Weights of a small GPT-style language model, trained from scratch on English Wikipedia: a variant of Adam for these matrices, 730M tokens.
MLP neurons of a small language model. Each row is named by its layer, matrix (down: output weights) and neuron, and shows model dimensions 256-511. Each number is 128 + 24 x the weight over its row's rms, rounded and kept within 0 to 255. Numbers have three digits each.
Before each neuron's rows, "fires before" lists the tokens most often just after its 100 highest values on Wikipedia text that the model never trained on.

fires before: " ", " No"
L2.down531:129126156136110143135148160154255089125140122117151134120112113111132170147108111104103120154140165147145094106129000081138133148133122097171141140137127094139128134156149140095150142111123097152110152099153095132156116103120121161145116107131159128122127099118120132134111109164146111139147115092147145138120137106087128109115122126136087167142159099155114123098114106126110124127079080150108142111162136125139147115175117151093145130155120096124139152136141122139130092130122110106141142132131144134142139147150110114104163130165117111156148146137113139152129086117126113118164114125100131122115105183125174139139107120102133117129102148129156134108115147111120100148109114139141116147135149098098128102123131102110156087141117138105118150129130158119127133100105155

fires before: " |", ";"
L6.down1474:156148074141139116131128107111147081134165136122168129153132110152115171186111112087155124119151071109127152129135156114138109057113110136101124142117089135146126106159129137060110170140122107092129140122152097162124129106158106158088135164122159165118086160190141115139148175115139139099111148123109121116132115103110159147116117110093151154106132183156115147155103138157125108134151206171116147082141145116108108106151107131149119156117097132113153136100146152081112070124116096126110106139087158107107170164113111102091126095104122139055146169157144129168136136132101086142089100135183136117144106169149128153107147147138102119128158128109135150121129157116088166124130093140086125125104123113152151128167118123113128122078097166131160138090189123101151195141124144

fires before: "20", "19", "10"
L2.down799:150110131096113161111119119085088066119117114117149099106127124110113145149141123125165135142122136078118143129181063119098151138128173122149108066092121109148140137149142089092101132093088127120092120111143107145127132125124164094100164110154128103141090172133152121154106137114137134142154144172126183075133141154132128162093108103141146162152113141164113126194090150107128130139153104140108125132129114069160129147135131145170132107134118096092147115143147146125165097122224131129135126136137131141107095103145130131176155109123142077113157086114114143151074143100130132102136060120118115162110120119153131100104158131142147137129076160132122146138107137146104123067108122144162131167106124116108098133118106126138102131131079147143133153150118132131102089104121117

fires before: ",", " |", "\""
L6.down1702:158122132110126143123131126108181088128143176125129141120086093132095088059110123123107156131068080100138192141108144123095104147117120147116134104123170154105136119152090107133114125125132142123121143167143109134132131099129139163132074103155126099144116106151091097122119134118071121149133102133100133102142108109151129128095154104163130129122132136145097108106119134131144121110125112145138124109166051139198128121076161122119163121150125139119098103113137155114130130107128159144180155108123143128115101076101144125136084082200145167123124094179119127155159105130145129177123174119121117143104151129162101088107135133110151134127117112111152113144143122149104128114133131123195089129161101129112117135122167121166144146157076130120130156124156116130091136097140147

fires before: " "
L2.down2014:126141124172116141108110143127137051152196127104159135125136118124146156154100093125151107133099145123147142124101000102149116126132077159152117100147139061126153113139153135109143118113136167140140133145157122118137139116129106145124145120142122120147134117162153093148124112107108060114133136149129142108158121138135134113092125149133141165133159116176125118165078093120105072118119141124133150122111110097150108114126114158127124112140129124092102138147106082168091041094117125127142159115140138156139103172144088116116146077155180127145137159105107127143049137110160091146158109120104148106084124122133131124137115139116123166106143167159123125140171118120126164132108127134137126125121132117115091167143145135095119107121136135129113157138116137108125125137110137

fires before: "–", " |", " |\n", ").", ")", "==\n\n"
L6.down546:149140105115124172145083100123161190134142125153117093096127094157137133100120134128113133098149117167113120084124103130116109120117128146117094136158122133132152123114143131068107094103123114148164113126102109131149125129171065128129106126146090089148156168115123120125119109181149146134154138151142131160155149135129145128113110121134093146114105146140140127125125122107135108113155126127162134148160149125107143123143098121129110117097136135143087144167103115131163107114160134099154140133128129157145108096113123109099106161096112104128070135093105139137117131110151124176143111137156121090120132078155085127131130091138143168149112129105135123163126104122140155101057113117081145146131106104146124091129144129104115091125167156091183141133130122079116138095146175

fires before: ",", " ", " Representatives", " |"
L2.down1056:096111151153126168117178123141104126067160124113106158151127174158099128109126112150138124107133121097108155136098150104111095125143121134140147122116118131105161164106097035090138128114114148201159153155177166116089113161145108133089129098134133117079121118146147108133106132136123104116085120090151141117147117136135189136104098149091115124129141094132131126141113117120131139107138091141120090086132139117130140126158098106137097118168127122135118115136123123177167162140171125148112127113102075120098120127126093103140159129117137080140125166141121143136127167109135090164140161095101100125124100099093154090122128160116142131147127111138142121138123095094140156079128110101169161133097156128143123138137115122142134136126078114089156182103134147151114127130145136

fires before: " ", " |", "20", ":", "\n", "90"
L6.down1221:155110104106128143110130112149124077076157116120120112151157145135114117144154134139147123133132106095134134075149198126162124176124149117132130130073101095087143093132129087128142119100125136128116146156127137126117118117139138130094140123136166155124126147135143141136122143118121113133142136128130168135153145147110120123140134137067119156095113175126147162131122115123127132128154144138087129146187147096142119162175192121096089115121099128119134148119120140110162144137119087142109101128097106171091126131155103108122133090111131145142079079120168161161174130108116133120126131176134135146105111064156139160116106164158156163134169128149127151118077127117103124147122134137097116118093097128130069127126138094130157132069143121094116186140135113086131107139167146

fires before: ".", ",", "–", " and", "\n\n"
L6.down969:092142130124117118097111113123126096127177173094153113104115151137148131103117123132130159118123114132133160150139197126134079151080146131134123146137136161140079113131093119093137115139125145075135102116116091110113154098115116127133097138175150133142143154157107138114156118112098124157110144155126132142140104106144165086110154125169158157127131117124108141149110124121124136135128122122153102132157134157201176168141146112120120128106176128147134121132146149101149139146096133131176163138151106140163159103096147171124101104125105190128106153146123125155093128153147130112139132143116107141156150103143129079110122128113153127135100147131138112113145157131108077102126138132148110150165122123156126110117128157179100113102148150106136089153162108114115120105127138

fires before: "|", "===", "=="
L2.down1043:145122113148126152108130137092135044123159123138133120146110160145138121138134113105112117107083139143151142102097000118116083161140116121133167132123108138128131145159145132125131132139144137139115126113131128157118119104138120134079111077103120126140150136136138141139134138134125077120131108127128128129153151121145150132114098124131143159132090108117135123108104138118106133121124118155137094125122119100136146110140147163141146106125136125129152136137106135107110130117089133116138117135101131167125149108122116153122134166160119109110152144118127107110224209149132107129134121137137125127118144112108173141111119136143124158106114163149150133130128114136107135143101123150138125142128153126122105129143112134148118129081118148154138113134130134156111158126120133

fires before: " ", ","
L6.down814:128100145109130140141124119123025042097149129113162135142152130166103148152108167204100125148114107096143153145132157147129150133126153141100125150137180095083111113134117165124122107181163161129146137135122106091139139173087122128145112100171113107173129139111106142126117122136136113122077059189117138126100146121139128122138161147083176151120112127131142138155138152132136119151127132144082142088117100118106144139134157136160099146141148164120136147082108082127128108170143184098103119121120081125154124117125136132123126122119145130110146117137160139112122123153092099129086119135122133106135155133145102095102111162145114168103096124125098148130114154122113098160142125119140106107112151106115141086101149148112151142141113122124160113111132152130143151113141114

fires before: ",", ".", " the", " he"
L6.down556:147143128148148147097148142147153099151158113102118145149104156145172127129123121170118153140084080117096128092117073132137113132106162115152152117122107150110109112116141136122118115161133154130147126119124147131145119072158121145085074116142145108110122074134145136127156154114124112145131130130103146113147164136125101161170166125152112132152123107128123093149082153160124104132094078116153150124125118143163147168111104154114170147125119078131155105109123150087122079132109127188156132087134123115119126132136132126159080110171141134133108097139115127144164170120141145141154133143124116108096158081186102079097115174130107162127156118106121092162125139149100145130148110155160097091112140115106129080093130136185086141114060100115127128143093079120116109086127124

fires before: " ", " Party", " Total", " Game"
L2.down1599:132136139158112122122098164092131088135203116129148142116102123136101147149111093128193120148118156114149127121118101097110090153131107139129137090114105061112095135137138168110116114141116137142138130133173115165184152122142082131154108145131131151142129108127109136108109155141139064098103123153122150107148132145115141139115096162093097156112162118173122085136066101129114063123148168122110123137142128131144124119132077125096132117125123137109084138134094079166075134120093133124139125108122129110139138200179108124130178073126137134153156170157111157151118143111146125123150113120151144126067107103137135138122132151097171160130095203151099154118151148067136148124118080110099114129111129126111124142099133133123163131144149116114119136120123154077107129126095126

fires before: " ", " Total"
L6.down1453:133103132126122135175114131123115173103130109155142150141122129106146140180141119134107106163138166093114126102130110146142121067137138091128120096159128104129095151143130152116111151152143142127081136133092118115149131141106113137150121125137121168145111098182119153117154140109152114086100118129162131121121112159141134104160126134164110151141132162148101133152102145156171167151087132116157146106128165078100116136157073140137120117118102092098092144156161097121098120139131111089118157107118102117123172137079135181119126122120173129107139114107132136151150190144106140114161128138147195140104078095103135153115121100087104129141153134119117117116115137085127143157165105122112092094105145120147133126150114142110137155162148124169137117136130179147124132122112096

fires before: " |", ".", "1", " |\n"
L6.down879:088087207109129132114126123125143170103132134139114080118128166106099129110088162144074148129122101121135107134176145122117121146162152117149095132114119142141144120123131114066112142127113138119131165122144126140113130151108105180149091137121111120105109090124129146144162106184114146154115149141116124121123096122078131121129073121143140164146139139147163116124125132142145118141125131156127127102152103110111141105142120115115127094108130120147166151116098143118128113091119109114150139166089133154131175123115096056129107115109144092129139163154155141158148124105153122158145101144119121113089174121128128116126110159112163155163121141098140162075118109158055138113107149160107128120131117121145152140121109114133115129132113141143123079129121158131125135106133119

fires before: " as", " to", " ", " than"
L6.down1206:131106129168129140115150095091132046114136131165147104159145124138156143121158128153112110182145082125138176156168149148116097091136135118140137060152130162160118156124104164130103103094104128123118142114151102154089160129102108137103139137083113136128112144072146136166181125149117133107126144091143114116110121133136127147148148169116114179127115138130121134146135134118044135164182114159177147111092114096116150124089149112138102104124112162134126135142097145157139150147146114138143142143136056145128139093085114074143157148132116070114139111097141120130088115117094121124165159073108150159114121131116121134115115113114167132128087120130126140115142135134108136132107129167133155117166113120174154118143117107120108131119152178089135123092173120128140162111124145

fires before: " |", "%", " m", " |\n", " (+"
L2.down1889:105153106134145124128140155142116152136099120153153099162123133124119137140089148123103131105114149147135124113108131152114169096143125138140157105121121135147101107141127079124138113118141077158146116133123105184156096128121137161134144130103147153111157150109134123154105134125119129140180113095107160118109141167119150116154105095109139105140123123110124102118112135178084088125149124166120145143109174140117103140153173136137122109144165144173111170142116153145081164101154096161100077163127150129112151118138143128155154133148125065166091114144102144116155069104155133143117130114133097127130108122107169154170120139124129131149109116160165151129165149133151133120142121147149106159132140163129095144129115099095095100099127105086157112127153060125145071101124125

fires before: ",", ".", ".\n\n", ")"
L2.down736:157133138135092147112107074166130101097161141088102139108064101119129094125131062124101138120133077136091179138162109132116111152137175116111087128122154146113138095117115095152130145121132163127156159149119182145106149091141095158086100091171125105110122135145119149129159102109117146161124131118146125128138140156105111136130141127188121123162120125135143135144134112150128104131123097140144126122134110133173153151148116115080130147137128076104132128146145161104164110124131136145163098100129113139120140090139145114135088099154106138139126117139099119135153133103148126144177143140099079126143158073176119097135089157159142135104157125136131099157135174120119107102142097110143092123140174128131108112112101136185112144116102098102118150135141131172107087100125122

fires before: " |", " of", " |\n", " was"
L6.down1856:172128135107138151096132141145063095094152104149142144158127140149130077097139135170122128132133141108084130146152115167139141131115074156123119142087131134122066146104084121078086130089177107125091094116128137132155126129113154105122130101141161146134122145151157140175124153161143130122117142122098161106138130135111144160118127174166172139140105167106127096098123134121136117109135137135132079098116111108134151132097144139110141138126134111098139085129121130094153101128124151147186078089092102116118109138174119073139099095121164125103097151107126129105130132115090127101143149117117133124150126153155120118103159160151104121127137137119136065143131154155116107124134158091151091137141122107144125119170098151130185143132105114117142154140058183122116091133180163

fires before: " |", "20", " ", ":", ";", "13"
L6.down1239:134119106134163126152109127131158108130134112081164102121117105121136107141147127137132110161144112119095124154148015152186093125120129109147133118151121140109134098094104095086160125141148150158105135157161128131073128080096106123160110132145088140134142151144094139135111130164161117131136138128126119125059088123147163126107170117097115115093115154129121132117118171148138128137075125131127101126129121154100127175148105113146102148059149087124112148137104118126135124134117031115121112138159062122110094137109158166119131131138090168139152092131143128123130174103126131130109121106153132122168165133154118135124104118123143109147131150115147117120117179139150120110131109107166092143164134090117118178119129132171096124093182173148134128141123138110152120135167146

fires before: "|"
L2.down522:136131127125121164120125144091176050113139124129125110148105143146113105125151103116123106123072136116130129116119000100092093159153091123138154136113114142118146147170138135114143161121107122150132111103096125143107099083151130153086104086099111127142156138124123149122129129131135076147138128130132139115163150138152147137101104125132126162130096113144143141115088129123116139121125078148141119118117096084124128115122148177150119112101118107127162159154107144096119126123062139137156111111128149170149123124115105152114089146159131118099164122124116091097206212135143117128123117129129126142112136114090157121116131127143117187113113147161176124114124127115099146174137132163151130152141137109092099121142148151167111125076112139144128126143122142163119153121123126

fires before: " ", " |", " |\n"
L6.down857:136123152104145150135145128134156072106142119154110104129132119169133117139142128137113138161124162138136083133135097153131108122144130092117139150149141095108171135126137157134150120141127149201118124153112087114150148127144114138185128127112093128127120107169174112149090139115140112140117116129183102109135101139142121145126153175108153155129099111129150118132114174163084106129142143135133167135128071148068161115157127171119131122084132155149140118108129102148166126128155111134121158094103149187135116161113143116151150097068132095097162112105133143115127158076122113131118189108122158106132085120121142131146111131110139151136091127115156150138141114148153102153120152138145108087147141127102127054140174140116068144078143112112157131131128143119141130111163124

fires before: " |", " |\n", " ", " votes"
L6.down847:109141110120141150139156095127154109102084097152110095134150127141072123123144121103118158130130108139089145127119139149167139173185109133121167124118126095143127159119116162162129167153161070127139179162131092138129150168143079106133152085160088144135078119140115127105149117127142140128128160180122094148117122091150139114093098107073126160176108141151155145158086141113129112120073184098155117140123109087151129102114119127095129125099102112156131136155109140145140135097092110152172092119101129084085077140110111143134133128147115092131125182102118116141137095127151120131149081123153179118100140088099123129144149119116135108138155134109107135153082174152124171104153095098125116119118135132118083122113093119147160097122108127131146124087147140152175156129166091

fires before: " |", "|", " ", "|---|---|\n", "|---|---|---|\n"
L6.down429:108176118143156141101163131141076081160125136139100153100114101160157112125146157092111150158099157117138119130124170098145144109120148108101112146163139107087123135133139153137154147152125120139089162141117129150109130083111087182109123124100125145104100094137115124113154117109136111155104124115134102135129124066117148132163095132182139165135160139117118081156122123135103148144115095122141146099131148155105144129124127120158127108084090155067143108124134116146141127081102113086127156138064111157129172132145118104093095142096089114123132096148119186118133133119094123158090112115131155097131128166104146157151123152118116120152137115117131147100153151113104097146162122140172112130156161146103167086127103109130102132126094104173133146184158156108120123082151155

fires before: ",", " |"
L2.down334:120127144101153174104187168134115149136131170156081176137112133092162096142123114122136099135143148109124093191137112083133080035137117117143129101132152116133144166106111089123114140105107153165126166094173157122123118110098128198122110053126123103140138192167144103161102137125119114139098142132133153114139117098130156140120119174156144115120156108145139175121103135130148144100147121118130145120129137140121115121117096112146099153105139129159121114145119097120122155156179101151065121142113079092104147158136090137153142117155091115117085106146120114153164124084109143180137147124138156187154099100129158101080118136121121130156136118115150135135161109117156126097095115126143125074100113116160146142117115148161181110126131126131126143109146148146113117109158145

fires before: " ", "8", " |", "0", "1"
L6.down362:128128099102147127129163151101123173111104109136148126117112121128120136115162117113165115119121092122133131125128187157135094127143122159157105094096130137108106132121079075172151140099115147133103132144140144111096127149086151131162145095162134116108101110118122115170167127108137162099113173112147117126155120125115106114130127112122132165129167154121157141116130111126128192115086111101132112171143131140108116152101094091113147137123119083120137112124106138132136166140125172131096139113141159136102157157126158153083134107115122137154091132100145127142113125134134183088113103145140136186150116130092141150161136127151137093140165129151109129160111109135127127100133130122115132087145123127113087125121100155168134129156127133131111094138146134159123131140119119

fires before: " ", " |"
L6.down2010:155150138096087152109111123133119187141121134122140131109082125118130102112153095128140095162089128155091133187150141116102115094152133192106142139161149120146142120177078110164127122101108115149159149139125111071152111110131154078104119135070087108157178129129138123103110132133113119168110131120137159123116150131120119152111148137139141091082127108113128124149145159118109186114112107127084127106141125128141131117176121148145139114108163118122164114148122140138153128125165114182124157101153139159131109111109144162117143126123143122120071133136102123144144161074137102132132153113094169128156109109129135138100157134131108120117099140142151126134094094087128121130153100124122120173087101126108111133082146116110153160130171119130082167135118140091132138121124122

fires before: " |", " votes", ":", " the"
L2.down398:143141124179128110149163116114146112146116155160102122152103137114125154128121065130166121127137104132107161132110120143167096116134161120075160109148125123131121149077063145118133120109114154129129133149105189095133147097123116104078172089162052121058121135116068128120139153129144137112119094108117158145114087111121155148112127148164101140124099145131114148097131138091171168104151109112068136122118120133114139134156123103136142122105094104061124145143122133143137129103121134127115118177143111152108129163069139152143103122144126147116172160121130116148119133150113137107098096131142126146108118141115125155096107128079121107123155130106158144128103105174131074155091122103121111129166168148099144128175123145140157134135140111131142134153120138159150085122144102

fires before: " ", " $", " Mad"
L2.down1645:152108123160124126115131146096255151143098115098127154162127128117099135139149132129118147129142162159146067108136000124151104100122150117149146167123115114103106129073156147132156125130116160142133114164149135141117124129107123121169132126087109114116132113106145142136123099132159122100131153130112095127117126133117124102127167129126147133117136106115135133120111101153129099123142105134118144107125128095119110133112113131136107137142117128113100130142136111128132128160142110138130093138131131142120113155147131122126164129144086127149142161103105148120113129143095117103148125129149140115087125110144140125133118124110158104110128149140120131106108138124160118130122146145085161139132103125115107130107152116098118127144145125118126144109137146097140111142159138

fires before: " |", ",", " |\n"
L6.down692:135105074115136113157157065139197139138136126133126124104108131170101121096133094149094141089151118144128136130129149102152122141144117112119135166134102108143099130099088174180153127100118133122131116104121093140089119153123104142168122098111114132137115124136144104083089134122128120104131126125114090156138188096156141099109123190122116159077108125145143128127124104123145110100168179136156124136132083102136106138148127146119168147117134119152147105109110143136115108063111153136116126177151134143137114136163136117124117110160118160124158159128163141108094152111132161149143111168134124113142141110090085095171129125126137106132138159162120137155121147157133142152157109132118127120132131121150109144110130120129160118115142174155127115140136123135139173081171098

fires before: " |\n", "|", " |", "3", "21"
L6.down1297:117135098097143125130144142153053081144133116169122127147114154058136151120118166087121147103120137111083126143112123181092126093155147166150121140123124135112135122129158084128115155131089159161135159094107118128089157111139153103138137128107135136097149143130097137172138111089122168126183147095143134122133133129119099116120182102100094128123131124116115157117137104128155130117184119115095133211174140109151082156125104148077141131174141156131128128128115124121138149114150090125099076130133151105117105113127132151145126105146117156132075128101128150116171079101101118114131157158109102145106093102128148138141100078131107128151099101160143141094136056115113095138138119118121093093119114149109103109103171136131150142143162088140149139117124095112124120121143096

fires before: " |", ")", ":", "itorium"
L6.down260:140135135129172107114133093148077055141109131159155132117122108141129164143165124125153065100117152120114147116113139109128179149106105145103151155133154108175150124078172164076110117068139100102140139150130103110119109158168131160113134117159113171154113143145127150135127144143112127125155106089140106086148146084112130150115100104099141143108105171121135126078146160130102164120164134118147132104109144141139160160170113119108083157151102099105124140077144112107095170147131134151133098152108121143135121160140113096131135138134135188089130112146114095145126129093139118132175116100131134141113124167160114147132155124133124134125154099121099159146132152129120174158117140102131178174092148112101121151085098122126149120128083120125099131152153144164139134152144128

fires before: "-", " ", "|"
L2.down246:161126124127119138120139125139255188153123136110116144136094141120133142134145098130110144137127135154143109136128000116141132106133112100136138143122117155141104125120132104138138125141121144153125123125123141127123137104156127146134136120118114131125129134125121118107122127160159101120130151111126105130126120134134135157130136145127136129126128117136126139118131137144127140110118128132114149114107125130125124138128099133149122156123123113124143125144130117116137156165129147140137129128130124123111119116128121135121118171161130120130118129136139134108163144142125133127148135127141124121144111131126144131115114121114118113118140135121124124123119121137164106137119106132137104121149096135116127129120139112138109135127139126115115147127102127101126132119133127

fires before: " ", "20", "19", "14", "22", "8"
L6.down83:096117164137134130110153096150120152135128115101138113124121198121125143074120119142147141146156126115120122126139000127095165154107130081142139105137118171136141110125151122120121123121126119137097173111155143157113126093128119108119130112147134122112119157126114134163140129122116129151148129138148138131122118130140150117095121113131134160133122153142159162136143142120140169104188131108157139137156094132136148101152101119116104162140150112110127144175129129105123149137152126169125140118139068181068112108129127129137159161114115131132100095126135083106163103127124131122167127122109128123122123146134135148125158155125135100104140125124191121168137100111109107131122118083177114112096106143100141172127126155171096078088118146116118138144115141105103135137136130

fires before: ",", ".", " and", " to", ".\n\n"
L2.down28:119137147119095190137119110122176088122138188086098133124101101122135117139150104160135147082096084159136147144138134142149092158157144148158117157108150138101114081135071114147165131131148135091152136157145163146071085097124122130100105104137129103118126097138116136125133082100132136157104131129145105107189091121158098104102119091181159130116160106089170122107132125129150132102100134156132138129107134115116139166174133137108132113155082140126093096132147124119136124123077124142157171110150100127117112101110150096093112072084138139155099135115100107122122131162117107103160142136059131130136186101168139088117095157138138132119150086165114140146139123103114129125117132157155152171119157122128119087083141144139121151138127115104098122156127136105088120122137165

fires before: " |", ".", "–", ":", " |\n"
L2.down1393:147136102160095085094127137136200184080069136111110130148152093152185124152152104099121136101134126126117132145088107160150159117130177125099121105145134121087124120139086106142153137132142106128118146151118166161132158143109137105105142124110145167125160100117109114152139169127136153125129156093115161141152149062119154119143092091144125160111158125160118146163094144171119108116121131166072134113126143109134128123149118097093095178099146107106096106126112118108081105105145124161101095138152172089094110152114078128145164135121119120124135140134112132101144123150100139080125125123145111110129101125097148131102114129120106071140145113129119094099097120089106117143097128159127120141078153164131136117141114121106124153096108039109109143105133136159129118106115141

fires before: " ", ".", " |", " |\n", " +", ","
L6.down477:128127141143149110119119152095146104123156094175124136110144143153134134139145113136096115192132103143101146142089055115133163131119144104144115115129082091109154145144118139118130131138112167163115167151095139083125119108118126097145133164107149125110112089163157130115091165124143126145119139088145106123126090111135122109159112084098110138142119129115151153129124157149122091108119138130174144094147100143137118126142084128129161066104133088124133125142144114158117120111130113139112153104079187144134122154128121096138096076086127110141119191132129178142139151115093106129121123129133110140130081148161149117173084123121107136099090131148124140129105116101137121142109107139161086110139142118148115116138135131136078140090119135138132158159136177099127129090144110

fires before: " ", " no", " The"
L6.down274:096126096139122177108125109178145129163137125124102141119081141122126122101164104096102131132127103125082134177138075118112160085149116185141128140109122124180131108110093104136156150107149098176130138113114104119151122118132133140142112185160139142111120105132127098142125148108161134128097110143140159132131135098119140115101145137096104115119151114132134082123111126105122146133084141125119142141105139119166141141124090117115116104133142082106111136154062143095105155118125161131147143126119151132115083124097063115136119030130118132152102138110112129139137188107140107162166119133105117133182126112118116154127160136164116120131148161142183116144116103121127133110155103126142140121109077128104087119116125163121113145120138124148107124100110107107129138169130108

fires before: " |", "==\n", " |\n", "."
L6.down55:095144114146132091101193092102082114082143154112120149121131099163158123087138157124141157091102074105099132118139171109189095155170115129086127165093096098137125123088131117099109161118142087125122110144170133139096144107130119148104126137159132133105124127133147145093138170167163128150111156142108096118117123127130138093067149140134164119123097178121151138150178124122120129197105161115113097121128131177089104115109157130198090153087148125156165082125137112158132140132116132124137110135138110130139137090197111124130097162142105126112122137136135120128148166107131119101124062141146132147083149126123088163118121125119151148103153172087129135160100127175128128105159112109138094108131101106142092156115073125150188119129113161109102132105134101096107134092158146

fires before: "20", "19", "18"
L2.down1656:137108097119134163126100137136108184111157128150109110070095132120113124127131020157121115141170138123147122127100078076094117146134132127164122125106145097118142141134138104135126149135141120133111117129115121123093080112108086122103114105148135125112119129173148128155138156132086114123081124094152115139151146156112131167098107143150159119176127142172115109160094128161127082112131125122153152126135086094145096136126088168099082116134103109137131144145086149118152145111127132131118138099096137132131145157107100089129149143131116134152118137117117102091111149101147087155136126158076134132158127111135190107155130131105154157148128171127179092161149147153174101131122099084162110141149109133149103154155121117140140141151105098106106170129097128147110143162115102

fires before: "-", "|", " |"
L6.down1819:176116112160149148109160099139162087114108122140141107118123153088115102186067123146108160113103086126168152131137054119160144096104134118149102111085096196130123144102143116113103150135102138131125103128097130135132162140105141117097107132117153117102113095146109141180113147146173112103164135092143152054118135135141103132097151093142133138074077116113145111108133138151109124130108142140132099113123126121093102120126103128149154132159115156137166124107130119094099167143170110120152086166130139135110141126112147168162113131101130116123158112136133103119148143165117176115113150114141148148117109131122141125102114125101133091144133144131150115133142164127107127129111132098114119115120116082177116139122134147156136136124152150094143105132131175149148133139142114

fires before: " |", " ", " –", "–", ",", "\n"
L6.down1933:094144132115099151124112099168151131153108156098107123099135156175145153143111162132088098121117120143142151126138126142107087086144163159099131121120119099180137116174147104131112142157133113142154149117119107139100133114102124098106135115086040112130148153130141122141121137147120151150160122120132130117118154095070090139151142107133127088120116132089182125115121140143117126087188075158096173141154104120117138111103160128117155141102137093138157192111101120134115117146120130151157140104080132176103140172074078119179116116118130157101132121110127167135159086142151136106130105103137173101096172165103132098131119137137153133118122137114190117149103116167126139130096123123118091140155103123138147101119146171082153118134124109124132123131123144090101116106119156

fires before: " |", "20", "19", "2"
L2.down1011:121139103130133163110118135113099158130145137094151132116126141133114145162109098107121132155137136121151099163123075082113121128125114118184139092127109115132102152161130143113116142097153145106062150121117135140102104108135108161156100139154105122131100131164130119131066119139120111131171119067129135113150150116145120133150124099157109133130120152094107133170058111149100131103138129101110149159088110138169102139149085146120109097126111156123121158140131120121109131098134131120189147136103130135119097124155110152123143123136160094142107177119138107112076129114114111162144126132126117170131136123128198167109093133100144144103112130099137095137138159073095135147093106130151136111170151123157139141146112114141112113110147106100136147134152132117119129158109126

fires before: " |", " |\n", ",", "1", ")", "0"
L6.down890:130143143097137165056133095077101104139143139093122154102164146105092120130142095084150103161184130105088134115130184136154139135121093152102146143105115114125161131143063130106115153144158143171146131100149096113126154166087128143128134090144122121116099145114129093122154125097135133097116169141106131144144116113138151093095131123126134154167109162118160134157123129132092077157128188122173092090070102141181093106109094172140162117147146102136123141117117149097124137102126086093138101179121104122107141137137151120132138126118086130149131132112129140150111120136152121122130120129097136127141124143131113136126112091158137137093169169118135098105101125116158106119159080135075187119100106089143101139110140127116140178095096137148144099113128115151144166134143086

fires before: " ", " Division", " |", " hold"
L2.down831:154138103108171100152170124160129141130145106110136085118175134143116050151169126083180118135121143085123129105142101116109092156091165110110166147134136101139125156153172145126125119103148135107071106134120120122132142146132127125122168171129106081117063158110175129134109177144115097087111123134123145126110110112110113112145137100116131169128136185135121135166075126128151120103123132158127142101161119126126076112157098130126127096138131106101141183140137109140122137128121107109103121134130103146121120143124115146095145096131102093121179118149139083165096168142125122089134102135156167143087091120098089142120116152133134176128144122146107120128072163132105116136133103132087097125119114153113113113076126144107101110111115128128103108162122129087125190103120163

fires before: "19", "20", "18", " the", ",", "17"
L2.down1050:138095098074117133128169139125129113115126106115178091097077154092115142116142103150141123154139074140129150158114070158084112107121117133107134142112140161102139160121113111078077124147062132135133090130116123132108116148154146092136110148163068046103106145169125129122116127158126175109100166121107116126109106133132132104120109094131151124090168143149123120150135118144147132092151080127145148096089140094158123185125093128093114092110112140132140126121108148174138115136154157135100148148102110109152128101147131127171138126092136165087102153178134141156097089100145097132154099129160119119077142133117103144122127128128136175128126130102179129128109158096149134137114093121198109133142098110111133148147110146158115156148132173108142153108077134119136176109134149

fires before: " |", " ", ":"
L6.down618:104137078140144129129129138102081082126097168126086090151188102099150143119117140167143120106117116132157130177149135140112122114128139108156137140104117158124168126110089077135124161109110182108122126137106131110153150152062174147159122173115157137117097132138146124130100177134128112146094131104123118124145138101152130151169134133152144113120094113098140118113127134128151133166106095115149112106123131158143116129114146146142154116090113141163160157114102139102104133118117137153154137113114166102096184102136186173151110140138098137155109113076124105102138174129132121133095149117144090145146097125120166176133108115094103130129106151104121099111120122113155111127120132141160150124168128165151133119158112159173119168130141118125093126126171112118088156141109110